From a checkpoint of a small transformer trained on Wikipedia: 2 heads of 32 (1 for keys and values), a variant of Muon for these matrices.
MLP neurons of a small language model. Each row is named by its layer, matrix (gate and up: input weights) and neuron, and shows model dimensions 16-143. Each number is 500 + 40 x the weight over its row's rms, rounded and kept within 0 to 999. Numbers have three digits each. A neuron's up and down rows have the sign that makes its largest values positive.
A block is one neuron, or neurons of one layer that tend to fire together. Before each block is what it responds to, as a language model described it from the Wikipedia text at the highest values.

Clause-linking prepositions/conjunctions
L4.gate309:534464487541463489426475502560435392462546545465484537514487468489484556519550561515508560496500525496502498546507499484402487482477477480490510489496525534486475524615533451458440487557486497407516507507445514519484547466470473536528512491487495490563507487443486500477537566544493502521527538524488469485495483498497531487508534534473602426511504587456507491506481576524485423463493
L4.up309:464561481507569461526510624503495524442488502504523454505484474524467456521561511512462445551479510532539499471519484571520495484486464509561458462491491593455433550543520622514575552511439487578466522522510474457499518519500394472487502513511486484557550489488532498552470484528509511455563480542523432459498546562447579567481438468540530490456494490583525511498464509466495493520553
L4.gate449:529467531479490424490549539465526494533511533464539479490452421535462450487443411497501500550509557488558433426548540443559487485503514444536533509492537479493537511461486526522413431434462494481514558492529495491460502511507472467497492519498531508400506521555453555455469533511494614591533468497479486520501484510452552511498437498499532527445553512500487521541534536468522430423467
L4.up449:478496400510531519505481493521462469525462517499445476519486486486530515515492460492496514499536572542364486522556453409473527524576518495534491528487520494523492475554473505497526520482504487509540492499557483541520503442506461531496508541418438442516418550533523509444473536503537514484517482502460479518440519526577530591505484518594527557525514490507506631455579453500492542516486
L4.gate532:514511391489486410549524502453520474479488523519507530518508491440548509506504379546477503506467448487539470460537547564540452487532588544552549439468548564559583491519479502546420534471437515522462453447541452531518543484504512488532391471478477377431503546439524509548516570515498468556451499505485558542496548473534521498516500529498500533487507483507486442509532521519530500467535
L4.up532:482460453421506504487448463518497493443528475423480487504496485504472476518477506500393509476423529463527461470452499477489431533488548469573504538456580465512510533478514464492489520480479435524537430479523509501504458518445574515572541456492478457419524533490531503487423456509606497488597550443443453459520456516552496489510493517441493542534446476503488432507488519471544486466548
L4.gate577:514468437462514449450562482524552510448443506480506474497488476532503497548622483539429498546505559412476466465460566520447503500541490510585446511502505476433507554553507495514526505557457523485501462436501489536414519467441513419507524504464449550429534506546496580496441474504551599482455443504533491497498485534460561440499434537547580477490505488537486522516476487494501456467465
L4.up577:434501492493482551513378520507532509472513529517458553520435500510519481523457504489537554506511477450428510423496459485552516478486513455483483536447616494465487505494459535510526543456482460473474488608499485469461549449451400501431479498489532471483534470492533484489501488485485476529556532484433470511567537461581506567519475505479465492502545542535437446504488520617417487563513

Appositive and definition openers
L4.gate131:492479517553487442516430498514492488555486523510491421518493511514490579505537495542519509513389485498564488474586491541501495462475493504578509468560463523480485532516389533490537507469438514439500534527578541452454547532448546505517540496528528422454460542486425480470509455483472498393495497513475508479551504495488559513494540441514474484446557491480558488460471425466515501469514
L4.up131:463521504481445548523473559470486501577489547502554464486511489536412498495564565440562554526474468513484504555506504523550511504451463506460488501576496504491433485505447479549524498418437443517501431453535508480380490537478502458529556538514447443471548481465476471494617498446480533490461529497498492416429496457497495472466456481543495409512504520500525478527535475455469495505556
L4.gate198:552477474569423526491497516470524556530484521515482480538498427498460495517548508507524503505527531477405513401640447545564582450529536496549502469440507482486465491484458501512477477517498522550530452550563491502503381520460476474433510465527435480457516426454513423518448483439480548483507514482482536429415443430470573527510577541505525490543478526540489464517444483503505448476523
L4.up198:533473495504493534508474621503506526490497361494411467480511487522408524465569500569545518502494521465474473539577518523565513547503484490449463486473552482442528536535401553498473537429514520534476489482548520473474479566509535525533439485497442483473474485629558429492434471506485491497508522551505480476543553494525514483499525448537548535545498481560514430489526549463483513516456
L4.gate342:458477541479495496450519525484492477508525553456445484489514550546476574531480488550528484483561483464496522544524580499491544520521547530592440501461520447577565524475507414476487456440481502505500518491404409483479528451530604547522474504472543490489581521513507548500528467538504570437465457418475469544470515527514422534557555474475528508549589420543580538523498486480543534547434
L4.up342:476491453492502484474492523520497453551464445497521496476514500513474479533480501474487440467553526498537438448456477527494552539493482480501512491466526516492602505538488481450480468479497461508474506516460385516509475492540499553465520533462526460537515487572395501468507476490583546472542504453457505597587452428495483463554493502496532443502525456517500512560569453517527480584521
L4.gate619:515506489544482458436442548522579518548508472499496564455554541464461540483519550617529460489490557451458537512517494529475473544497500525563522457500421495464492514538445516457515523489500571500403596531474484471526432553509481443524478438490539409522478505523557513480453525478510631479506595533526472489485436473512529545480444477538540526496407476523483449495487434459499483511493
L4.up619:515528593465453446464441529475551494552479510510475441513590542479503520443482535480508508492450481457493496486554588570505515557488556546526455502535486482430430536525540447505496509437368499435536533478488473575453465473528527534545483491482487478492472534511466472441456473551402516542498460566466502526513526435512498523488493481563518489481482536489469572513426493485414506529491

Clause-opening subordinators
L3.gate149:479508510494538460491513537461537501524557418562469495488504467532497433530536420437421521469500504436538486475473498513589516516536493504574490471510502495427500511537491472492446588457509490488505392467477454483442564422501500508461528494530485476530574447461486477436463492507507523482506491516445502561550428502510511440523481543525518483572503491513451450509523460543442523519556
L3.up149:522467517507539358546496489470524506535462447503494474489560445488438486497491513538424523500478457523494530483451457575550514508488478511543619469555482553519507504539487497529515535491475547461381534456489505482566466396531467579484522461472462563489520493459543494450522438506485477503557505437482499499479547502491501532476470561492557454478543551541479482517580528543522504459505

Phrase and heading boundaries
L5.gate53:481436518528479517527458427596488535476517559423496432574541490466484489565595503596515532523505514451477545518515527516425536539516489484504537486526523482493438502440482479500504522467529515589521535479536514490434479460473519580453451546479528474482489475540516495519576473455472440470480500521461501502509513423524501488479511525456512499470497540482480437501446534432536496576470
L5.up53:531410584470490519547530519503470451569497497521495462451577531452519425424510427546503562498418497491526456521479515518501503598454508518543569506505488458441463479434445503506451538426528548518497497473509498473441476499503467504476554483515502511571533494524454512497562500508487457506481471515550587523540401529503497434515528500503494462430540479477453567363494519471486529504508
L5.gate97:527481518478515473580517495477525476545529588432496567519501519593490510465423461512553422542506460500550550486496508536501474490510546517522581480499459524518478520407584454490540533487488535463512534457540466526493467490522564469514538496533441470480494483497486443488471502493475492482547558502523469472602524506439524536473481457416541548486505564491539449465493522467474509444517
L5.up97:487561564561483472513505453511542504458575498452534478495520492477460475529488557501501499523550494555489477482485494476443476531447427467501484499542506511530441538516493541497554508557520505501463501511423432499513495519506412582442494404535524494557544509473498425489435467493584547456438443521518453581552497518498512536440561524520526482541493535561513519490518493443505426504452
L5.gate104:514431506541473518460481550408479529413474493447476456527471455547529479533494429540565524520516495474522538555441466557597497505566441494486570517492414514528524497526494460531519546489521523528560464476480427448491527434450494477515517504477500550533474522500429490471483489447566425474437462495514532553433424598506468488516522481517462531491559528507488524541548571545522461542492
L5.up104:466553513357479516496484519513503525468493522527497469519532397467510514564508427517439485482454461496446458539504485564512524536546459500426578462526486566546455457480439520527466543488488538522497462554465503458466467509579504413510479499463421481574496478435458490450503438502449559531477499481489529489446509512468435416455499461471552486488520500468491483482561521520491508576486
L5.gate118:484408496551470524505558540432541495531519538513499431594515499486484555515509584571576467477482452496528510505458499442559540542423551535505535473521449451483451550499386465513544549432487534452454451533528484472409522424528556491525468506494506533473511471500455426480476498540477496508424544514539497487497480529506490531498456486502513568520511501554434436448487435453471527524484
L5.up118:492515535521445510584450500491518492481495502405522477515539428496457506565520462544482532458452472475481572476529505486580592521457504482514487488521476459521474438537502504496544537373531413573490510516532498418485542506484508529490475444559527456486481520523522510509548409496541515516447474471468488502546526494478564562548548430538500506478527538501517506533499500438508520444532
L5.gate148:497441548536479461497493515437583511471476471470469461498506432493417519531511472483487526445532550497547521448593495499480521468479538503525524445489521511460565467552464462493473543518429513423525574421507515493488477531489536512578450547435504512502584535478484438513475470464454522490482556486467478487484512425541447486533570510467530501489504442445558553461481481518458563568503
L5.up148:545455463557565480539488570468515528518408434507447559518513497525451498563488526527511491473535485521429508496473455465453469462510471451513508436531457512456455476503450527532446470466489505442414518480464478537490538490549543520521458513474511461505513546532448397511516524479460490495505476490512539458477587537498529416502547470472495581489493514471523513518476456522541542484541
L5.gate175:528477510486480518513556487563513543503561456523488535488459526478499500534561564571469467472525550555411477438548492492545523454465472535571499479554523507467572556559511496512538488489498496457550436486509548509488481487396472533450516461570448392464475557556517525512518523524517540496533561573497505508472419503510479451465549495488453474481474538560523449505518471484419481507518
L5.up175:494452553493414512465492460488497471514483538480536530514467488604470452525540540481464442486421583488507492390519496497530463448518504528529546405531547460516504542542488510493536509484514529516505472537523506510481504455447542508475528545505433464463576428463496457522601447513561528474531486499467513492510448497521475426490507498492495483531562525571464510474553535460500417494506
L5.gate259:456502497530505567523587532504479482513470542521588557535452495569467516474532466470551497529478536497550496508480443414500500504519498487502520485569475495457461429496436564439487536431456535531538490473524455522410503515530474513527512497506514494476531478531497474520402469467520612482518526424488489537488462491489475496452516552469423472492506501533477499512526584502488493504463
L5.up259:554392502540500548553563519522470540531544560471545418502590488506505532541437515533521504473533506519498457521475475494498494526556522448450526500493565447522479457437505484479531460379469562524530474497591432510421542507556516469498503506556550435539495563503441533487481544524466576434515551475550502445522461420515475478485480512502516471460553503499493490520527511439581496499443
L5.gate275:508532531505477447488502490488480522493538511525378499518487441479495443485523449530512450518424520477482477509519543582523568593489455510466544526538493540513532526465453500513539533475535523489527486517530535568511389510494417463501496510433487506513493459542451567529437438435471581533460511531628560473504516459494473505474538476489549482402449495534501455509496567517496492505490
L5.up275:544460506547485503494506468465465486478505495524482459541474434474456509496501510551552569495478475510484455441528488472472500505500467470566510487464466531491503602514457489485544514512543473404535512614532523558477489476564522483536582512475508482489455546516457559448590475557504462523490486490484398476529400427482446517474577521509582507494468488555472551446533434496519458483519
L5.gate313:470498460484476500507459481486451459575527561501530507511457544506498497525480520513493516463449467448446516536446595491496473476547496484503480442523429433569576505511478521535475532415525531571504498521499490424520438477493525511498492504500547549469568530518492482489521463517538520417550521505508519502486452512505497487566533570460551393424524569631444465487502613466511529494474
L5.up313:502511488452469513455576524535500505544540474468522507440392527521455564525485520499539526425483530431476544527499553442456513528456439526476462492457492499508476481456492464537536507488538506499516475507525449503446446490502476450482518447521560491501501541586528431490506544481533532491523479449478494515526473484534559524530538507487423555475520550586507486560434526520544521428462
L5.gate314:457489520468531483620531502531515460527445522513490559483550464482427549501462520488543551532410510506482502520555515484491516557482473555531565484459555495492508529536522506481465494526401458517543532508535428457505489520476531467461455481523416498507463533463488447520434496437596510455512492482489568457578499488473571482485527470464491491529478529479481453461461549426501450461504
L5.up314:495476539536531486494597526488542482482550481488499507503521490526502562567515556507551512609505547502442490566523501487487562530477489564555578510494563485425507502498534472458430458511579533485467466553525437509581518473473487500458489502504524438473505555519501440509471491545497467533503518517468571480478559505505483561480498450358517464475473493510443544447469494415501497497513
L5.gate336:428504557464463482477491515511573481486537545452488508423473421521450500529534585582543429526468489482503471495570555524469444508503478438495482489602484490570506437504432516473483449459499417498445431449463400491444511547471543455520504506491474487486485564523510466451527415471526515532487516586459489475523494486560569568497480506538475475489547528529476501469516476457514502527451
L5.up336:488464496480483412536518482502520491489492518445465539527527459514519437510476495497485470491435486519534486414563483493514659450528481511537487467498522542492542496484473566513522539482478496510471507498542563437432535461459571466459540614503511473444512568505520497494541494492529439428542550533500474505516535473565515571491533509489546479496463420520490518510549413470487496565544
L5.gate384:517518524488472483491466535495494527402461516444425539506536486508478512516523492506554502501534504504469619467466503482497582526522519487459510444549524448512525431536511509571529490552471504499535523425525522471483449514499531523514505503469497540469508441475504493370396424512548516488456498422469520554471478450484573461494472506511465508416515545520495445444464523530523442448521
L5.up384:561546516478520555498477565472468479425555562442455466566508463503440442522472450535615491498528476531464492505492520460543506524524523494491522491566493486498476477533535429481415487495529538492437381470502483533546584421465539496520526504544529457467498488518496521543463476508538572501475511451568503447490518543506475469438488466490495503508453526526488475449512565464586399494424
L5.gate412:451494524491441503566506519538458487588474472458477500503459481499437455499508581523508489501556405533497479464551462517444559506479532472436511513495481535537545479400521485509539524439479562488517548509471514373487508491478526550527511518557471430474566470539475432511497509566500540574535502567496598491440532512503522546511459490482537492461450518563534515540489557498572542495497
L5.up412:533473477503559487485545502555449440479543461462550484479457534517456497557570497510515514418431475483497578510520466471523572483498521600513500443479504490508573490525481507448607570502492494565487492513514563419498467503544482510530606483380461487453548597558582473494475497475447496503495454500498509508496440495505446517545454532518472504486466562579488521474497461468458515525552
L5.gate449:532556542448451505525505507499518483530493431516415478470477488532488585609487521437467515515455466520508483465536430482535538562390417521470495497492519521484508462427499552494454503574463504501548541463511381508496415480497479474541474462511525515486445509515498541443553417469548563515493452417510466544518548468524515467454460509563531471511466501565452519484578482535479459547425
L5.up449:483560532477437508531486496485499506535528521543468491513469570484448501515485411481582508395515510526504527469552554468444497476533559570529463465548494538524550491441522499469542477551422477520475542500514456484479436466540488439466502486455518461549400547476456532418545458499497527449518437457532507503539491422555469471526509474521574500544490530524584522545480439508457461444465
L5.gate464:456459482465515454527516538504582481493438559523494480573446471491445542449493449519499514481495511518462542510466521507487532505453523591500425524470586475490504537541506525476555493501470527461508478584478469487455496456491456537508518450525461436504482589578484466444516498461484474512466514560474554567581566546504520486520535410384499523529493505446532454509512474475450391455452
L5.up464:527465519490521473521490558514495503381582567495491515477550524554417546510527479452499524504586440525521506534460536481445504520471473528537487507458518501519392433508498409473488496432492507434476587526465496511535528535477451393463506523522608488518538506466478550509517580552452503461455494545497447456566489503501515534472446543492533463561537510450542490564486541527514472503477
L5.gate552:519501475611470589530500475441580501441514541555502429519534477489469433518496533471449500519498499544520540600531423500578512485540534458452499467417551523483488412531450536502518508521508483512502485396451447464497488538480512515482490470554497487516566534525522434499513496484448539516480521447473499514462493510441399418483524483553548446446505448465509523465451475465479444482548
L5.up552:507462457449433411511482558547577509592535491486467500461451498530526450484548507534477462528558617445563469569540467513502527502500473495495455533472550455512491547512462451534475474450441454506486523496505511446516440524507522499537459508497464579558444535530491498489537477444507505551508526492425489407448494464577500473474438537521458493520570493523470461482504489500595506517484

Temporal clause connectives
L5.gate3:450474449372497455487562593508500428444484549527480512505591422494521476439490426500470429499489544553503531521491462541485487459547499501575468499558533548485528465526532474484561527506456478506518515489505494498467541560498486477524491539562468531412555494547476495515496477503411563472522482492545533544461459469470519486523535521504527500466514488521530455494516460422502487507442
L5.up3:568475496507449568460484538555491505519522510501448480490533544508546533531545456524426498468476494481527506551450472528501513505623482556469533540472478479469498456542471522594428461509423496552519462537530570523536462428508453478513574500494445523491431466523500473490591500515505571463514478494497493508460457485589479406439508544529502487535488552542490505555542442528540509518497
L5.gate41:485459500498509508496459448502498512489490493503480484522501523403460570540455477533493535458421488431525461469488521527544520489514493461543537411564562475437501598497516588517464521499494467512464482525507506459484498479516483548522508522453529523501509457489524540489482462441509502509453600535445434529518449493426499581520551595533517519513518508571460416440492471542434469549511
L5.up41:494530495512508546523524500541479539485395476520554539473441498462508375464500495565513496462458533519540443572458527526525436480515486522498499515489505590557438501497412472458482481526629538453463482527458484496483514512442411434504451532442496441509523574520506562503449527510516476496453521427525509501549522513525501513551531509582533421526552511505496528409525455496515507518427
L5.gate44:444489417489495491504429520479543498491570489499468574481409539456538484560483505438410489476491501483579480541531518532482438533523487514563519472439528535549475524502592469444470530523482445512517459579508542445476529523475516524502446413493560446560495530539426487472514513554540548566511477549472478524512454488485483504476505554472486522520462490496500486498419559521520515464505
L5.up44:506477492592524523487471518506461461511564434464413510492435392496474479579554480529505454519516511577471535538555554495556524516446533516479418509527467491505497476537470557516521556517411500561515428573472464556468494576508444490524443492483550553488593501481453419513541521536522492540429508466447523503543545513541488527449527554484530478535518447539461504468518540454494490421529
L5.gate62:525455466554495504455559440451459516453500461446488623538471446482510517495477502461483545497520540489522481504472497476462561520424535499496544505479567588497486489529482451481514539501406460529517460456458515485491513548399469499554504491499591463442458517442470581450472503545545471534499496508482540530534568508499476513474484453476492516478492492424433438470478476517459465463593
L5.up62:505537468481486414484486499478478451471453513405458525493472427474503509501483462621466562530518471488520452516516530501498385480525486509578432421476550549504514538540542453472594516522451453495526527477503463490510447460462529515552526537530490439481512572450501544508533536469564538502514493416432456454507510453458504532514489527469484461581493522493506512494517519403497440513505
L5.gate120:538467513530506444526482511496503546524412487445561467472489407518389559528513496616425556491445535596551440496465517554454437491534518553504456498475513521467418562566532445458515540482466480489544469529519528535492521481496435486472477480445481464491522536482510524485424526514542552517482495479441465539558517491471506448500475601461555546478532562526474505479502436483446491518485
L5.up120:540525457529501509420499513458490502561502454530502519500498499487522510585501500458411499489527488538483524528520485497495449455489556571488491495454498515470494534632565436570554527518556468487547452560473528550457474537474464561482493558565500423508497516519491563591522499514472480487465520472473508558488500537477477471524522504522554427482514493452490529517512491486507511460506
L5.gate176:543484493484442534522488555411491501446495508562473527466565483553428472521473515433466436511599434511503436438603491479551514461514526508582496510539523525474495546468491470525494553516510451485521462518460498486512500466465585519407520532542448536498494464459508455556481513543532432567517458428528531537456471508498532549476575480466504523526498575500460502441536507536499530494455
L5.up176:490491483487499508520457539510557484525480524507522450494479501562371446518499438443451490444481481481532535389398563533501453482484471491504473507576507489489545443541477546522538587437573517489565546503523499484493509464523454495503469474528481523460477509510497466563508550494502509477483499549499520487526465508501448485413495551520451520552524480533476422553504462471556491451471
L5.gate239:490509491459474534497493439453534523447461465530516463517486561493449540510505543433513517452517511480459547547546524500456528442502427537461555543428525597488472501558441412466519505504468517469474454515425509434470498452455492511591539519517504480497595498557473461470479430494474449506536504524432532521491552440503481481457483489458477540534500547480557462529492456478523470474525
L5.up239:510481545567470389528516501457520569521523594478514504501501506531483509433483556529470520534556481543514513433478524495510433533496516501524534542536492486501451555518458482585463554367476525465497537521490484510490481468533489531521491434500606464448508588530496445518470531464499475545588519456485524545510487536484494541486531529486555543516467446477506509482537473555469508437474
L5.gate246:507514501465474491507515498413520371506470534490497576484515451524528516551446446462513538426469538440470485495475513519492482471538498489502490490508461447461557514542445535489442481449492517419537478469468467534480401465540538509526468549499511458486470483521383498611457559463517455467486499460525470556517505500503474466499520482509522512533567494528429424567459497567531531465507
L5.up246:580514464511483560530566468475516560574494492505545483466529440488450557563476506460494495506457568469543489539544460558525513474564503556482476511480516497475501526485459536518471468489548537471546501552442467566507490455478543504498476464519516512465504485534429489435467466477513543531543514456450568559511556495567549461510510501566518490485509516494425462626540513475542491519520
L5.gate261:549484424468446477462507513575552523500522537502537535488431487443568584475496523456430507509504531525476519506497526520465420513427540515511372409481547520522491549519506531520546498531513561465540442491523518482473548509459549512425456522500494500477500406499452459444467457482497495506486505501537445482401449457474532484429487493420530471522521509588483490565548579564511488480477
L5.up261:555449458535462467540494484566507529433493559488467525484500441530545534519502472449514553469427572493539464539579490552467423494456525478516453435478500532494418541465440527472544491524494524478508440530507479498455482433492502517479434502509505477500509510537474505451482494509501463508463540437419470470483415532501488537552501546437516486550490543521485451523551545524523485534518
L5.gate330:569512455487518516492571437453527520478457498525482501524484510548469384508528498513446530536509461469511503519506579520520435474533523458547525527562457422519511505580454480518442480483517486516507455497565471481569540511467447476497468401488491453444497492505524515572506548500577582474547374497532444424503511529539529480528498507520519426521478593448494473552463519466471470529476
L5.up330:531405484479498532532499424473522440508513534511484569494564475498500495533507529647513514521572480495509476506583516521509492516557505522473536510447490528512463508560574422526499473527480507508513475517551469524463434400556533434531541461479437526499529514509470551524563498546525480517557446474506459523495438515472566478554524501514448498505609569548507459474463475521499497468492
L5.gate373:505624490494424473500519419511535468448506533572550527558511462459531509542478537608475409497554483434515535484502539529508505554588476538554508489558493533444506478559490453427470565479527490484492499478416460553439460521491511475511522417523472495495550465434467534529509438512444537484547523467487470538496515458482520463415449442480508469425479509460451473542536530468505493516452
L5.up373:556563483529519462562494472536522546472466569488525506504486446482433445438510460490478525550436477450541481405479463444486426466558493507443426507555558512508512495496383497585504519477495409405482529501574401558395510504523544542517453488503558477487533464528492509522515508458453482497486435489507502512586520471445534512565544491508535456490500480485523422467505514546492512428525
L5.gate405:491430464499483478465468519512526503469404449434543476544441501502539448547482465495536520530529585502497492488416498555516527498481471530557468460525505513453488515474452462453456456471551515428513483499489454465517557418605546474474454478524597509521507483495500488518463552514576546545477491412524494532485563528466449534499463520513507429541447539531515477542545515534492444574499
L5.up405:475531516505488492415536463507517583485559530591489571508466523522490458557565427514510532479465516496486520480457526558443505440523476541489485475523484497481526447582515511518462470416567488560516467476548604533516515500472512501490357596486510501414521459516451471578495454560496476447510501513484505505465449459465553499501472479396479489476528598520513449478488496536452535516507
L5.gate501:503427456533473448471540462535530458474463529560480588459523489424533548589529431467547502492551466536530473517542515423515478522459472490535535479567608575503494505601540496533463487577455552454497493504518545512498604490508595425488513472484458481511547551509448494487472470507423485546561539464478495500553526522472523537478482501570495492515530531551522469568478510466459490483487
L5.up501:486462493415526552459445542483562476437497555511531500474516515455570499502511434575488556442561522479443489481503507519497501427451530502530481402552546535546431451464486520485457494506472510543557511479452467433562494479585499459493487509570504544493475464491454502516518488483572465595502495470494496528480481546473568481487456525480551457488595509507460528500528437484505615516509
L5.gate528:458547516471379492483517532455427550448461542495451539476487510528506378539508450504511461491520540529512497515478481603597509506516431516466550450496555515481512527550552485532514508565490555510472505469499545502479511478465495502490510476559520499483507534513510479484528464509471562519404513470482490510453452512502516565559476426457532486483503505515558507479452454474518550492503
L5.up528:515519470397478581475499557447485550530447503464559463439614469515486474590552510424454596477393504476535476472476539574495494545443509492535496512507511509487539466485503538479508482493549468537475472457543464498549526515497519515539497442476439561433588521441490471555481491455506474552475460550495534538501499494474494432530528497528515478493471534464516470478523546511449496583574
L5.gate542:567498520540454531524509543463494494475528498503484525497523558497433506478538529528539582529476519461514476388523515488565563501498499514524559636518536483500511497532495538455515537490518511466500518500504490450508499496475517529522550503515594510495536500538458484549477523553457506570550521512526481479481473505553522574502534500482495521454487552518616490596479496567472500450551
L5.up542:519537509455415487401523465501490495478541520430503507463486485459546513498541512596492544553483504449506446535527493521489490482539469453518560543534541487443537476516458469508503528499505498515440543538455544456488436461519508551432518456542481506519482438483474525508469528559520565532533512522481386470497543523525514520528519425474558453471475547551544484477478476496536550458557
L5.gate574:526489493508424453565525460505528523481541510546460519536501523511465490522512517505451420517489570524487505456431432474548453491516407607489559496557533453455534464520472493496550486493531517459635519517535506502532539468535472502439483513504534442460417492556554474487515547492588490540543451525488493537431483500495490532537447403496485529428545556480458449523463467455570490503483
L5.up574:511491523483507506497475521514452544520497520515495490568451561412574420520572472485484508483500537465493463516523481467508522462452532478508525535487507568446513478540542428496551468402487578513491538464504573422520493480487560514564458526427457475488468523514428531538445518445500507573551504499484542456401551530455511548437449492446522514471516412519486491538531545507508509471526